config.toml
num_hidden_layers = 13
hidden_size = 384
num_attention_heads = 3
num_key_value_heads = 3
head_dim = 128
intermediate_size = 1536
vocab_size = 18235
hidden_act = "gelu"
norm = "layernorm"
norm_place = "pre"
norm_eps = 1e-05
positions = "alibi"
qk_norm = false
attn_scale = 0.0884
bias = "all"
tie_word_embeddings = true
parallel_block = false
extras = ["capped logits"]
init = "normal"
init_std_qkv = 0.0279
init_std_o = 0.00548
init_std_up = 0.0279
init_std_down = 0.00548
optimizer = "muon"
learning_rate = 0.00157
lr_mult_o = 0.635
lr_mult_down = 3.0
beta1 = 0.9
lr_head = 0.0135
max_grad_norm = 2.0
warmup_steps = 200
schedule = "wsd"
decay_fraction = 0.594
decay_shape = "square"
final_lr_fraction = 0.0
batch_tokens = 131072
max_seq_len = 384
doc_mask = true
train_tokens = 698200000
max_steps = 5327
dataset = "wikipedia_en"
MLP neurons of a small language model. Each row is named by its layer, matrix (up: input weights; down: output weights) and neuron, and shows model dimensions 256-383. Each number is 128 + 24 x the weight over its row's rms, rounded and kept within 0 to 255. Numbers have three digits each.
A block is one neuron, or neurons of one layer that tend to fire together. After each block is what it responds to, as a language model described it from the Wikipedia text at the highest values.

L8.up5:127095194085111157096115098121131121089116130116152115141111131090162130091149143102053161093150157145133122187169129129094103135163132119176109159124104167098103131151170153125113121160132147146112056152104092068107115115114128120121104110132133180153148128123134090157110096174158140172137145138147116101115127113155103131099175116142107105147114134124117152122162097127125138132114
L8.down5:140114132146157151111138130141132136143125130135163191139131141129087132138088125114111076140102113106110148148140157113118133151103127153137105100145130132128103151102102142156143122163159131090170104149123146104132109117146110107117103137121110100140120105135160117135059151163122153151068110158148109101078126133143171133104138143115142132145120166142165159096104138152073169137135
L8.up1021:171174134148093127133112138062080115101101131111142140134127134111124097122129097159128178093169118111120172127122156125126126139137149145129147128144108114080129162139102186151127121089126093119132095142140177107085124173154123130132137130143148134126120153158115141123126124157123166137139145141137111147144141121117102137118142107128106150128089148126124092127133109116133094114137
L8.down1021:126156124106145148158125104145135071158123099135101147144207167117121111130142134121134121116121120147173107162057147147121092120138137130154154132129110102130113122111095149163114132115124116146107114150113103101130075093148113106141135151081159132141133141143101151116131063131128098127125104131101140171112120122149130165138143100101119094114069105142142120124124112131118105165142
L8.up1165:123165151141050095136121134109135086120113172174145122138091150117111115073097118148104134105117134138118136134144148132128160094159087113159108129105127094147101146073126087116158137135114148107160092176101151095113086137163125074116162106114098148153119158097102102138111128112110141205123136142148126075144123165150157113111094164190111186145115103100200109145132136134135097131142
L8.down1165:159079109190094142147109124094146130099117136128104111132071157091162150127097129162115123147138107142162131110116135158117062145119126124113111167080151102094157129110089069128088154158141132155123135121109100088100136107178124112125071145132091146149121112144131145115124128147158095088120179157143135165131147132163109134127118179092114123122132098117145117120124115120098101151116
L8.up1288:153072176121157150125126109097132132102137115147112129119128068094095158129136095125109138165106137127131188133090132149106148073159095102161139139105137162114110133123132099169114161113129103136121119116103156122134159143139144105121151113155140154130167106089165096166131097168137104138107162167107106086143089097113154093101141137140105138146144148173080094145137100129127132104110
L8.down1288:142100125116134152118112177111144133137120174153126162105154134158108139126126111142097133111138130132091115113131141124132121103119147107134197144091168133117152146179138129141142160124135139139104140152123124166145167106102159129123143147143147123082118086110165152144096084175164137124118158120150125128092107123123165123149178112143153124136104118163138118146136178131075087102153
Start of split names

L10.up386:152115127140077125098136161134154176127149168112159135139128082122127141127127108160123133136137125093133156100143143137157180187115101139139151103154143178130123140098159092143125136136140126136094090139099090128103134149162114096083130120129153107127071100115175163145154128132113102113109144118122111153166153091109139121138157167127114122125139123130147149128104105094127105140162
L10.down386:116125128130117156114104080184103127125104148091114147123069197142144133166115106142137131160150146093125105139120136135143105103141106110105117167151125137130130125127132114098086139117107110132095152144152174111151123071126142151156090114099135102093138107093129155149147141127065131138144042129101184135125133162105139131115108134123119164140137111150115159080156121088132122100077
L10.up628:136117145125145120111082133149105118108182172152155099131128113127142131140088096131082068106113122158111129117145137140106132147090123078129147117140156126085082095161108127111125129126125135116137146105133163138137156116111137121140116140125091067099096150098095151128137141172122130083111059110143139118149155120112124139108122131093106123107110153125088100136135153143124121113122
L10.down628:149139128109100081117135123127123165151133135150104105122128155120131150132103140123107148115130102085144174126139090141130158114142103119144160134110134139122141096153119166135126150157141189149141096084132126135117135131091117130092143128104152118099122095096145119112152127164121147146124050138112123141107112136134133137133107151147122115121112103192158088112130167161124140124169
L10.up1162:127137115102145108125123128124109105137178161173150127122130155151137110107134129199106131124116119122088128098133133118184113149111132121126166093128153114127120072157172103141137144120162159136122161132113111138127115106151124105105126134152160135089157122124101138140137122115138113115112107116214137124118155141109121103111107150117092094122123146147137139079139162088112095156170
L10.down1162:101131126095140097149118129099123103118116084085111123121163140076149199132116136157092091111114136104155165123084131111118095135124070160087130154144118103171148111109124160127126107124106120137111074168105134159115104114151125134134097097170116153096105155135124112163159115109158130129079142121143112102124109174129144124165140147119125154149156132110161075136140130140129146125168
L10.up1246:133103104127173138125151126087083131152119104145135103136144074161153149186125124159097097107089133078146129145117061126162124113132128151128118130120157152120106141117167117107130161143127116111162118109116112119132102131149208111100136109082144129158089142157151174149099126132130126128136115127119145197091154114139140120126184156095124127107127101124138148119131148172129154169166
L10.down1246:111112153155124105110150113122107123135134121121138122109162124109119166103150097142108130117089160139125139115152122098154095111113132142093161119166072116098118124134145127140178101144103114132107093114154132109134110120146084107137108127175134134133158163143130156139161058144135119150086144143097120097112173146137153112088110085117128138133156151141190140118109122103136119155139
Word-initial "l" fragments

L3.up1332:113138123094146157116187126141119128137177132122094100140159135123141131143126156116096165128126121119120139124130148136128176119137136138119175078148182124151118095138150122160118089153137114119131089135152165109112116143141138131098137103131128180161161185105125152137107139163107170158132133156139170168115070121103081058100163129089167133142152093144134112104125146147150117115152
L3.down1332:164125142127114130122107122138165119144152156127132108115161104138107121135113099126134157128106083128137158126105101082150116151137158166154133124114122130109123108079152139158107148147131101134113099095108105140125130149164114159119115110156127115104159120121142098191116173134143151082090168139153113146135123113154110161073146124160091159152128043113148126152145166125077136134118
Short word-start fragments

L3.up891:085139155162112107193154145096126082154131107074096142143124121096132146151130115089120139156112138104137180107112157144126138150109094156137157117192130169139145126113168110087128146128116157104090095148120124107100121101117145112132128116128140138144105156110145128091105110135121085126132117151141138140041136117134124112146140105130132113124164129129126140144158131096113085143123
L3.down891:098111091136118078101129147112156161110130157134146178125168137118136168124133112111144160148122130091151144162162100161114087156104130109146120154142088150096106152113089134114133109127132115108125125176137103098139157110150155186108116111144130129115149116126125136093119143108109151098148151116137120187119146088116139146116117145150049126145146121153092114100184177154129094135133
Year-ending digit tokens

L10.up516:085122126105120158138132109088120133136120085143070075171153119136183092142146136135147198180149167171141142142151159150120085133147121145163127173101141113093110122138117139141120104124116111103143173107097111145107126095127138154137150152171157118092133121104114125155121139106122118122176133126131103115111132103138136164131149157113180120123169122121160133093133124106150108125118
L10.down516:135152077079094088102078108137162139102149148154128152132144165103138142119130131155147113102118141126138131113127141120158144117117121134062086101153078135125162102091122112127122121129108113148148138119116134168147115155182100141140097142113141163118096138129099153129133171119133136163120110174157135175103140153092116123123163111101099121097109105132108143143103138111104090126133
L10.up618:149152094134093140102095110107156062122116151165131125149126107143078076124104155138140119130153120121141147110146160165123141162123155093097128081132142159121128110136106168128100109121153124122118123200134117096148134092132150150113114089147116140111117124085113168140161147174120116134178146110168123096109114107174144084158084083071132131103156117105180116123147105128135154122146
L10.down618:150085133106137119100110096110074135114176119129142111124101135134138147081148106113161096125161112128081080104081143144140163100130132152134163132131132105148141133096133123100153126131116129134130139135109105111183160103120131164102109142126172121152150148189083118137114172105071195107092163101126135146170136123134100087079152163134104124141119111102094128115153140140138149146152
L10.up1156:160108163150064106146144153096142104107133133127111148115145154151164106089132126121094155174149097161087157119150123134095107117120134142117111095082136188113109094121169139182134139121132125156125083168101155128117154170105124146141130154117097119165127143154130118133080129203119136131157115160111109123099129100112104157165118120124119085113098110177169140152148111142143095073145
L10.down1156:165136129153131127163130126135143119112097164128097126145174113118123133131122120133132147120117166081123070123155165117109148115141136146143115113172113136116094083151124122140105082137137112148146116130163130101134156153100125161144131154142097120124105112094123133118119152138122148109103085154126147111102134114145129144144129115110177154091142095120112143170135139124105153102094
L10.up1436:131109169133123125129111092152133176121128141137127152167145152114145094111154154125139091150138149137108154166088142143153142115148126152123087107113081137145097143143145114142149109148084156147110157170147133138141149132124135133120095127143127122186132159149090130135148145121124150148155122136123116079120108127157102139108101130130104164106130185131127113189131099146147125146155
L10.down1436:161100108159160127101145151125150147141115099138141103102167120129143130140132117174133090085092137118108130150130138138131113192156132129207122097095131185091134129094148147117124105152120084187078173116146083128127116133098133106140119139129149116127115126135115100077109099176133142122128109125121064128143128145117130109134137133079125115128088122148106139127138114160105120147157
Foreign-name first fragments

L10.up175:163150198110119122132145099137125136117150137178155111110146118131124098139135148149142098143124091114130135084133122131124133112114094143157169127077121095098148149154133160123155112123099087125151121155135151139105162178128159137121119138149126175121136126110143155124153126140128121109124144138132135093127146154100138139153151164155080190131159127094171153157075098089118129158118
L10.down175:125147099131126161155134133157104087166146147156166165110172091127145133154131124143106115111102167144162075124197095097165153120134141145112144127104109111144133152115117140150107120111128146148141170102167102117144175089068150152132098075155128144124114136158123096110121103107167140166148137079140149092123157123143171146117104093156127139143123114118121092149181137114124079112112
L10.up855:154083176140120100128118123138108115094084072152128143160148132141142137144132162106144113152172122118091131148129136146125097147131117138139118109113146148149152154141153148064106107113156126139167091127104135098090140113105126126152138122089157124142104158112131120132137117122102126129125163075110091117154142124113132098103141066092140097107121127158148115130134148149108102094162
L10.down855:130127108125125109154129148150162116094112121104140137108187154147146136110125117119103133144115132153126143120170091106167187139159139103136140111133069131120147172145158122125147126116107097118141092115118141172140159140108123162157116165114135129177101159135151102150136110091134159140134102160149165112152079131168169182107125135099157088136147111123095135158142105120160106159075
L10.up998:107118103143173116119108130132126128107139165144128156146150145167186144139135127137166143145136103109097116130124155132165126129124082096116139126143133136158127108161110115137139164083125107138187170158130155129163167107109147181121153107116114097149139129146136137133096118117105120151140124187073117137137141105116135097095127173145125122135103092109138098162137160128098097129103
L10.down998:106054122103155144116151152088116134112107103148113107100137159129093111138114116128113080140111129109094153158095116112134107121114105129148093148126067120106141125081143157152148106106135134114136094104171120116149085095166112160140105111165134152152127154150126113140117124160109157116136142142090087122164144151117127113121166107134152102156159150139141140095166146140106144163130
L10.up1482:150118128108143107138129137107145100151126123156149133135130126159139161161119113131131116150164093163149166118136119098131107105087126114157136143104103138138148141114089104119061131142111084141141114087159123121111158080144113153100117131146092095079072100127140122129109141148137109084116123159115152116132131145128125146131150160128142111131082142149142154147121107076125143143125
L10.down1482:139135079150106165142147122135106124100140132107175139163173140089161149113161175130134147135110127118110116105139130069175090089138135134110139137083092090130121137116108153118114104129125107111125121121112093139116136125098159168097094144202158150169148130151089157152111140146126157102180093122109159146139154126097161121140118127135132166092120140132140117109096112139137144099130
Mid-number digit continuation

L8.up289:098128134145136171159135116112154160126146146163113110140109126146178143108191139123155149088160117118100136103125096114109120126120152126169105135082100126146156122120136152148170156147130127152182114170103116112133133120156109110177142136119135136143125151105087128134120149161143146115109129106165135120145173125155124152091128143129111117154157126099138111172132142076142178145122
L8.down289:078109121104149152052147137128129133117111141116114153158129133093149086134125133140165154160145087171109085139100107085118122155106124125127153130087097165118128132130119096136113150145099111120133128092099148140157121114152109097086100100129084132108122142123115097121105070152162140114139097131154168082112120173155119149078119130097151144150128158141112105149101176130108125131097
L8.up379:107145080133156129106126128148155169160135112095126111149106108113126120114141110107112137103156080105137146155128099148097070134160131117152126078123155122107134098132131107131125101126162103120138130096106135145164124085094142134160112127124109145124086118106111180103120157113097154106151152113126172135124146153115131106129132154151111155141162108129144170101097137107146164135076
L8.down379:115165155143147081128116153114132130058194096154085128133164131162138139118099133162151116164109136129159134142153135126121118121089115121118107130109140139103082128138102143136126119158085125113172108087130134157156108111104139116085159100086137134141129131130124090145170090153153120133143101139136153118099134113127129125128131110130171049104140145146144101141129147106109129142119
L8.up432:126136169137102130107146123110145156091125150105115136082145161135148139130140155092161137142110135139142065109141103133103101122110120128180088151145144130123162111125131099126102110124124125112159136078165148146148117097118081153135149120129161106120110149118119176118101137136115075142112155153136157127146116074158162108109140120140139109105109090111148164135145105111143118097106
L8.down432:131131121094112142113145113131110165160170126133066120181085120112089140114083140134119138138124147136093146152148209077073107128154123165143101128152121131052132115157123098092126099097142148142106151099126084100135131130113127103091128115095120186183150136152144112098109119140129114122152166116165093095120105139125131162123107130093114149126083105121113115141132140103143146102095
L8.up1522:109136096128170104173093135170092151165144122117107137127136142158151152136158148105101133167114112153124160151155130115118110115070106067159131077125148169125132101154135061134138132159139125142141161128117152110083153093149134131149112123102174103088091121082113188131152113136107146126108133161143150129094164115146109099116117118164077133133115099120096131108193132148141146083159
L8.down1522:105089108144151109099143167116112120142177131154119142096223085133115121147141125115135142113091123137141096127142123150144123116088126085141133142134093171121123146081129115123137168124166172120161121145132149137145117138138082126100116113106136149127150154116105134090133152173141142126159068112127111121144137156109148090136135142100139162133115099112097101143101144112140137127101
Word-initial consonant onsets

L8.up251:149151117108140097145119130135146129147116108123126123142116153154095125080134137111128132136171118129147155161128117131138118116133117148153107133133124175134141137166129117144112115137154151129124111155101141098119100118097170091117114133086133149121110100118125136132112115143119083132124157092111099104118129156163141146119169127154139156066129144122124165143119085116119144146150
L8.down251:146079116144135162127083120116132164118189128108094128136178136142144096114133093146121174130070112157125111158134127136099112144100130144122093138141180154121153086106129167159112130089144126109155148097184097119129126132144143123081143142103110131146114150134123088146148135152180196086115139149140105116135102181120108128106125108138108120148117135138141166092135163087106132102095
L8.up820:160154095122131121122118116141141107133141112098131108131178109180133139119112103157110116147084098132123105133138172126144106127150099155158118126112108156151130133120138146133123120116146139101114102117178130153156109117122126134139152129111155116104131088118122153153065077127136114156104109117126128146130114097137146159112154114115139131089119140136174101172104149132173130117109
L8.down820:122145143136128114139106115153158147127100115151108168090080152105152151134105141122136127102138130128138143104094088102134160126116113131111124122132169138109143217116108144146134143166119129123132173127113158124122142125135112134128113096129137116127122141187159155137130124087127185138156151126169139140099133139078122121174106141155113118165118163136114169086098130123105150147119
L8.up919:169142124088119119121082139094153084113119124131083127115121132128142116135175116114095131197140147151162090162128154172120141181102149146112086119100116137131147130149142111126135123137113143129118112135170099128113131137154163158123165113074163107141121164102116157139137140106149164108117130129104132104193096123146128128131083073142142130134145098102110131094122121128146103149107
L8.down919:113131181104112118145136111123110121160109100140147104119140144148105152144068121130173164089135115119154131122122105137158181117121138117126109144089149143147169211130116130117170111149130105149104061158158147145122119112115117123147113150157061125128188095120122152093147127164113121142137117095129132082118101167124120117123136153087164089101129152151129187108127113141129140110144
L8.up1221:118123120122151098188125128127102091092135150071107113131152122145146130154119168103105101154141141116128151111117184118123120154148128127100139116164105145124093081135081139111127122123130128118176103129136177138135146132157144099131112125092102141129122125144104154136136095132124147159090132102160144083133104168145088085098130164153107157140148134089132154139150160123117112145089
L8.down1221:142111128142154168165130110131124094146129076171160108162149117150119077155136119141166127146140106143096093125108115135100087100141118131158149096157166136102142099138148146110099150110143135106107139117153084163153127126117128135117126126154109129152132143119113120107135137116159103154173173226136124145130130096115140115106081083093156099120132154138112068149117149142170172129114
Number-internal separators

L3.up996:107164088119180121136141111114125121149140112166136116114133106145119169138102132119113106107131124128113154046126121117136146124135133083113157133115172148111154140128124160125140086168165107127114172155164126109103149128155140117140128105085057071153132140134210133092082168156110085170118096110100120143117154125154096110095167075108134131117108137082181128131123098114128154076099
L3.down996:156122114104126120143143107157141099082166178095186146090139104137084135144114111117105109142146177090115138132087166127128135088134134120111046164100102129161110130152116124077080111100100133138111135139148103116118139104115107118099113143132086140136169100135128116100131121161127103128161130143116181135102161152114138167119119152138181151107119131116117160097161132124152115112174
Separator after digits

L10.up446:104145131098131115146125072095114164143104144098120116126091103163146098105123138107148098141129093166149145153178089116127132116143124114103150088123098167094143169182116098093097116108151113147135131107104095152150110115099132169102095115143126152142150138128096122123175131087149122124098137147122131126087152109142106132156137148152113108119149126125136128114133131139090129161140
L10.down446:090113159141105085125142103156132126168153146144160126122154134075113130141129159136103133134142115101144110116109127134154130147115145122111098148151149097107133127092155089121129137132120102150078157117141083148155156144144082118090133097138159123146126141093094161153081117140173149122150075113151141121168091118090116114123161131153133106136117113167157166129132088137127106136090
L10.up736:141141101165147102125128078099121140175120117135141142123135129093097122125113084124107079164133118130115135133130150122182139109139152114138135120135131158127111126138072120142080125102155165110123103154110135149101139175093171124148130119127079121144090123185078121124149150114172100134152099139113138108128188119092096134175167175160111158132096104078121115187125126152096096155125
L10.down736:103178144110112129153153106146130126063110135125148136094191127119108090079087177144083110151164122136110129099158121130111093109121110099153103142083157124140169145123149176111126101163114158109138138112118145152130136135165108095104128145111128153137165119092133121102111160099112095141166127162163164101117109105129123146127144087142151160133176105148148111099136149116078119133090
L10.up1054:106107111136148117154137089107121117138143147111095140140142147149141152157173107143115154122078156132143104148174139127121075133132141110127117116160100141124139161173109096134080147151109159139115109123146114133146120107107113183141139138142087165117116141108136100113112081148132104149145112185145170161110136161121128146127096129138093112150153139112130162088166106183111079110112
L10.down1054:134104154127101147153198100149150078151138075120119112142150141092137165120133125139091154117203111167143131135165158095090119161171116141148083119096125102112099087095099163135123111128102134110113147130126118141120101187111112095166131118102109116143140096121150144161112131136108124110123128130103128130176116089099120119067159138097107138145181115120095130154125171125155121116152
L10.up1523:161167124084133147139180121144131133139087138076139179094145134146110131132143132117165129112129153143090119091136118115136050129128095112090117117130128139128131135132119092099168090158144120146118146143140161132126173126104095155157124187153118126120093133106113137158106078116122099128146142153111132100144115084112148101134144148178116119144159105148095087163160098105133080166140
L10.down1523:076132138120112090107130128139102143135169153126191133136151169140136152098140149137078098127122145095133126133106148139120120134103153111145137112146162137113158183156146147155144121140138121133125108121098107114106133107101128135176128111112100106129136164180105126112117158140150134141118154127154104093084142181115092119071115147094117161103105108171168081162171166094106130095149
Word-start fragment pieces

L3.up395:180117118187088143143153099141116164141123173109110148145116151130160113120111119122115129169123137140113128155157107137135131139118138056160104140152154070105152127115107091149135132117148112113152142089094145137117135135084111121140118121129171168111125126108149173125135113122162125131128135191157116135145121129080099140156144117116159103156156115134129141064164121151135133093128
L3.down395:092087148157143109089147127122110095121145159182127126169137081155146158147142119146141122085113079174092109105118147122135124115121080121160094151135154154128110119093089095163095170154117132130158096131133131096137069088154150131097140152149120107121120117108143106093130112127122132128124141114143063090157144144147182129085133159133098123128130119125114170119097169186094115138086
Word "under" and prefixes

L8.up753:138130141132074160127098122118099108120113155108132095126092115104127125097160113168110123097141106118144148110150154154141144118149098072130115149129132116118106131158118081126115133142181108132106117128104120143128157114125129119097151090152103136138084136174094144132078139163151127128071145127131115125114115116167116130103124128138144141127141112144118106165152110086151143143145
L8.down753:124080117100142092135088108098151125104099099144131104123098110160138145151140160122105167140135154143098136122100100161125086136130095100164160126068124110131119130089125137167152138121144126143134111165156102148146132123130124155142130133124118111152158091153135134121165107174115117080166054131101183147162104124133112144143139151098145124138142121121137115136115093116114084092102
L8.up1179:128139148116107135119142108140145121140141165118141135165105103093154178087089127121134104081151159130112141124130099146121152089135117119148110113088167149137139115145160131095139112117119136119109165125172140142103120124129118116124124127132090106152091190144101168154091078095105119090117126114069116133126137132126137135106172153148115123159160139115155109079119121111121104120134
L8.down1179:111129102148133129134110118131112108147121114133132150113084194094135131157156136150122145141088118110135126155096151111126129140122179139151127158153117125124134138137093092133117165149163140151122115105093161106152115159116078140104095117146172153127110107149110090107158119173141150159104132150122160081137180160118131127129109132110168149124139118164150122109121099090138148129152
L8.up1187:143127155117120132138111153138105107153117124127201090141092108102090139140132087135130136110101131111109124114107126137167109122133162151112158146151152145143128070180116123099109156109174101111091096118157122156145152169100112099142142127139143106151132188128110175176070140095107117130115134100118126141150139120144145067124109132127109136159162140125164135142112113131141090123062
L8.down1187:124150163057141112115149121123131142154131149104125107101186061153120122158116089142158125111148105112143122132137168158098155171172169132097132129154117128124150122102143093097156126106102117146151201083150107137118116138118131140146123119124136095135098109152108096136108148124138143094126144173121119165131128185154119121141164165156144171135154137120123143106131116139113099127100
L8.up1423:115124111101139104111136152152110165119151101130124164146146131129148164148108139141139116161135119136138183102113154153115160147151154099153189111131133171122107125124117114119082110129085144113107144119140127145083188125108128077111140086076095104175106189148174159127132114106152126148132165189119135146110118117109127096123140149131184117135084109160100116152147115147123137108100
L8.down1423:115106149129080157101133149142110119156115156138131117088164123121144107123174129122132124110109126145146123138146181126137149161139126138120113134115116079154111138155125151127095105142126157155091151127121114111135137117108136127146151131109126099065159125117106130126145159159114168089095150076129128164105099137178138138118129125144114097150127087084132102094097171159121170124135
Table cells after numbers

L10.up260:096179127106093130168127136108125138135164116177137115127100128102127101139150102165110197097112138098144139170140133133115135158160145077163145112118116119158132142119117134109100119100135104160188120147131129168167133130114131124085142154129159120120164156184135142166112089150119097132157151105113124113111087137127116115104149121143137122144126125131151133120136124164100132110139
L10.down260:171127141125166145116146080139128131143134141126078130109000127172138123118100111097127117174144087173124108112135110144133135104153118138107137121131131122139116120126120134156174146150093123148124129104100139141129163120132120188182105141158140136125121139109124156096127166145142111119124139139119125083153131137143110140160107143154127146075171110124125124128139136127111119149135
L10.up1090:137122140128109119136127115189079183125137140137120147124120141130138121138164173118138134101156114135136141134126132153136095144130110146148171134081120163128133147168154120105155169097182103130110127118108134115132124130137139103165154172092157162135118134153121123126094154153120083120131164152136104168104142142126156118118168127150092133149142085119137137137134072075170126144127
L10.down1090:134132146126159094133112138148195127165119182103144120144098144133133128154122140171096138183153136100161105095129153137140134126121126140140158148086118116131113131098145146114097113127106091115186135123144162178158106133102171102145124119116123111173141117158147152113148099122132136154128165105118143129114112113146150161104119099143141105127126111140136157062119143084179119110173
L10.up1123:161148103139134126139159104114095155104129176140123126101123124123122123143167115148143150077115131177172126135132116128079095085119116118103150151101136142127114102163115110093116092051116176125125116151143106120113089116093093143110132144174113102170131139123139172136117174112143107124106142109164131130101166131124119130109127129117109169102133125107152123093121127108103114101116
L10.down1123:146115122169125159097144136086160152129137173137124146145156139119086119180140131129103148069121107152102099131153115138104121098139162136146094108108110158141103143140136108133121166099162193170119117138138130121134085114111092125132124113173104169082116122153121140152122113087112121090124093143166150105129142125142138153106101109122123137145146117112150144123109098157096120120138
L10.up1458:146137148121102129134149097134139095152131102158108161144101163107094156144127066140150136097146135137119140114098150187134066110152092126172133105143084112127119128119144090174146131096149108156102125130126146143147082150131117173141131142100149121114132146142110132119095126129112106117104177133136065110105128145116172136111132152131103119139150141089164174119136123135124131069136
L10.down1458:142128156149122132155107133119137160156177153149171138119081157137137111108072151120121113115094093138146095092118118117113099123144123085152177133133108100167081145097189149105136122136095134125120110131114085096149118109120141086099111104121116121128159129128114137174177123101086117102147152125120133147114116124120115133140135092096136174106133170106139142129117095130134109167125
Separators between numeric fields

L3.up655:153135085142184128093126153159138088121131155115120084161145157142110124140138158127104142148103140140136123134099094090151103167108161137133152109097151158101138109170159142137136116155135120138151111076095112126159132103108148128168130116119160109097117188113099141139137087126100123139168164154144139129120134159137102151106083095132120137128079114116105121090125152117138146117162
L3.down655:122144100168164076127118121158125111144134143125139115086202115114129129130129067136166090102098115138133152093142175116095143146077117110120098144097105163112143099158100132124150132127121161113107054140132121136126117110111166111132173140127130103066155125083118145145161106093115114109176100109162126124090172088119132140114098142103171108127127140142137134087092203049100153103120
Compound-part consonant onsets

L8.up509:147146130135143106108126116122117156096083126105180168112162133138125114147129121149140093147145109093132140120087149099132176128106132116135134118106134163153119142110144138146090145140143135129132132097116145147095085137159144193108114127108126114103122126108127171141104123163142113133140156153165148143166150092167147133111144133167124129107138135125135130091115087116103156114123
L8.down509:116140116119137132130111114122123151145107093122095111133146104107136165127175145129116109107117131113136123133121151077101146120144134134105132106166101099116172092097135124090150142121145098144114131132121101138112110122108109132136130151126096161121111136116142082090099108156104116137089134132121137134146106149151115175122156143134129148104163145117128100100076126129169136098140
L8.up546:134107156138128123145108150133084112098117093088166156145119127109108086119129120089146128124134129128155165131131142173124144139133137114153138098095177150180121114160146106134127126110122127184113136073151123089107139158141130136127123100124096127138127172127088108088065132141181156120157116166127136121170153134161089105154139164085100114108165185120138115083148157164125118122157
L8.down546:102133138133127137129128118080099103146096145146101145115089174145125073137135094158102109126131127131152120146158098076114118115116145155105117139119146090101118115078146137119123113159129149137103129123106119157109119128134103105166143105108121151134105114148176118173148130139109095165124123059169165172124092119092122174123112103130127107118085111113119093132131149132114140089096
L8.up1001:130114184119108120145124136073097103077107137102131159129126082130097135087076157094121127119146123134124110101130097136169100106127166112137142128144171170125101086080127125145126138161127096094093153122103112127121113122138134142127129104115115140086137142155145110134105148166182142122113138099103164119124121158111111104109153130139136122133182137144133104140126111168086153125122
L8.down1001:125094075154159137115110137124131105146132167101089156168097147127139111125110115114139074087137123168149114138131154140150129130142093086088124157152108101107107115132119114095126121115120113133108141125140170083085134156126090174130121166120143085115111133143166111122129098133128093151137182128128108122133138097141147133091097137135129149177126138124153130135118131126120181132097
L8.up1191:111159150114110185130139133112117129130113126091129125190106132151131122134113117160120123134119148121130121159170127098110121121159097142117113103125156096152140155129141105125099120109103135097139129087115084135146136119088133140140121118155100142097158117171166106173102131143131130153129146124147179147166127151177117127127147144124135137173112135084110152085094116173145135152134
L8.down1191:145133139114119138140114135136110152138130103149097136092030124083126120106154108085150128181153121128130108119113128163156145124125107116078173158116117147101125135115145139110164107140112107130118095167126143118098132182148122117139135146146114099125134137109160103124109123074153082075135109106132047114146090116122106172146143135129126122081112153102123073177101134120102137089170
Under and word-initial pieces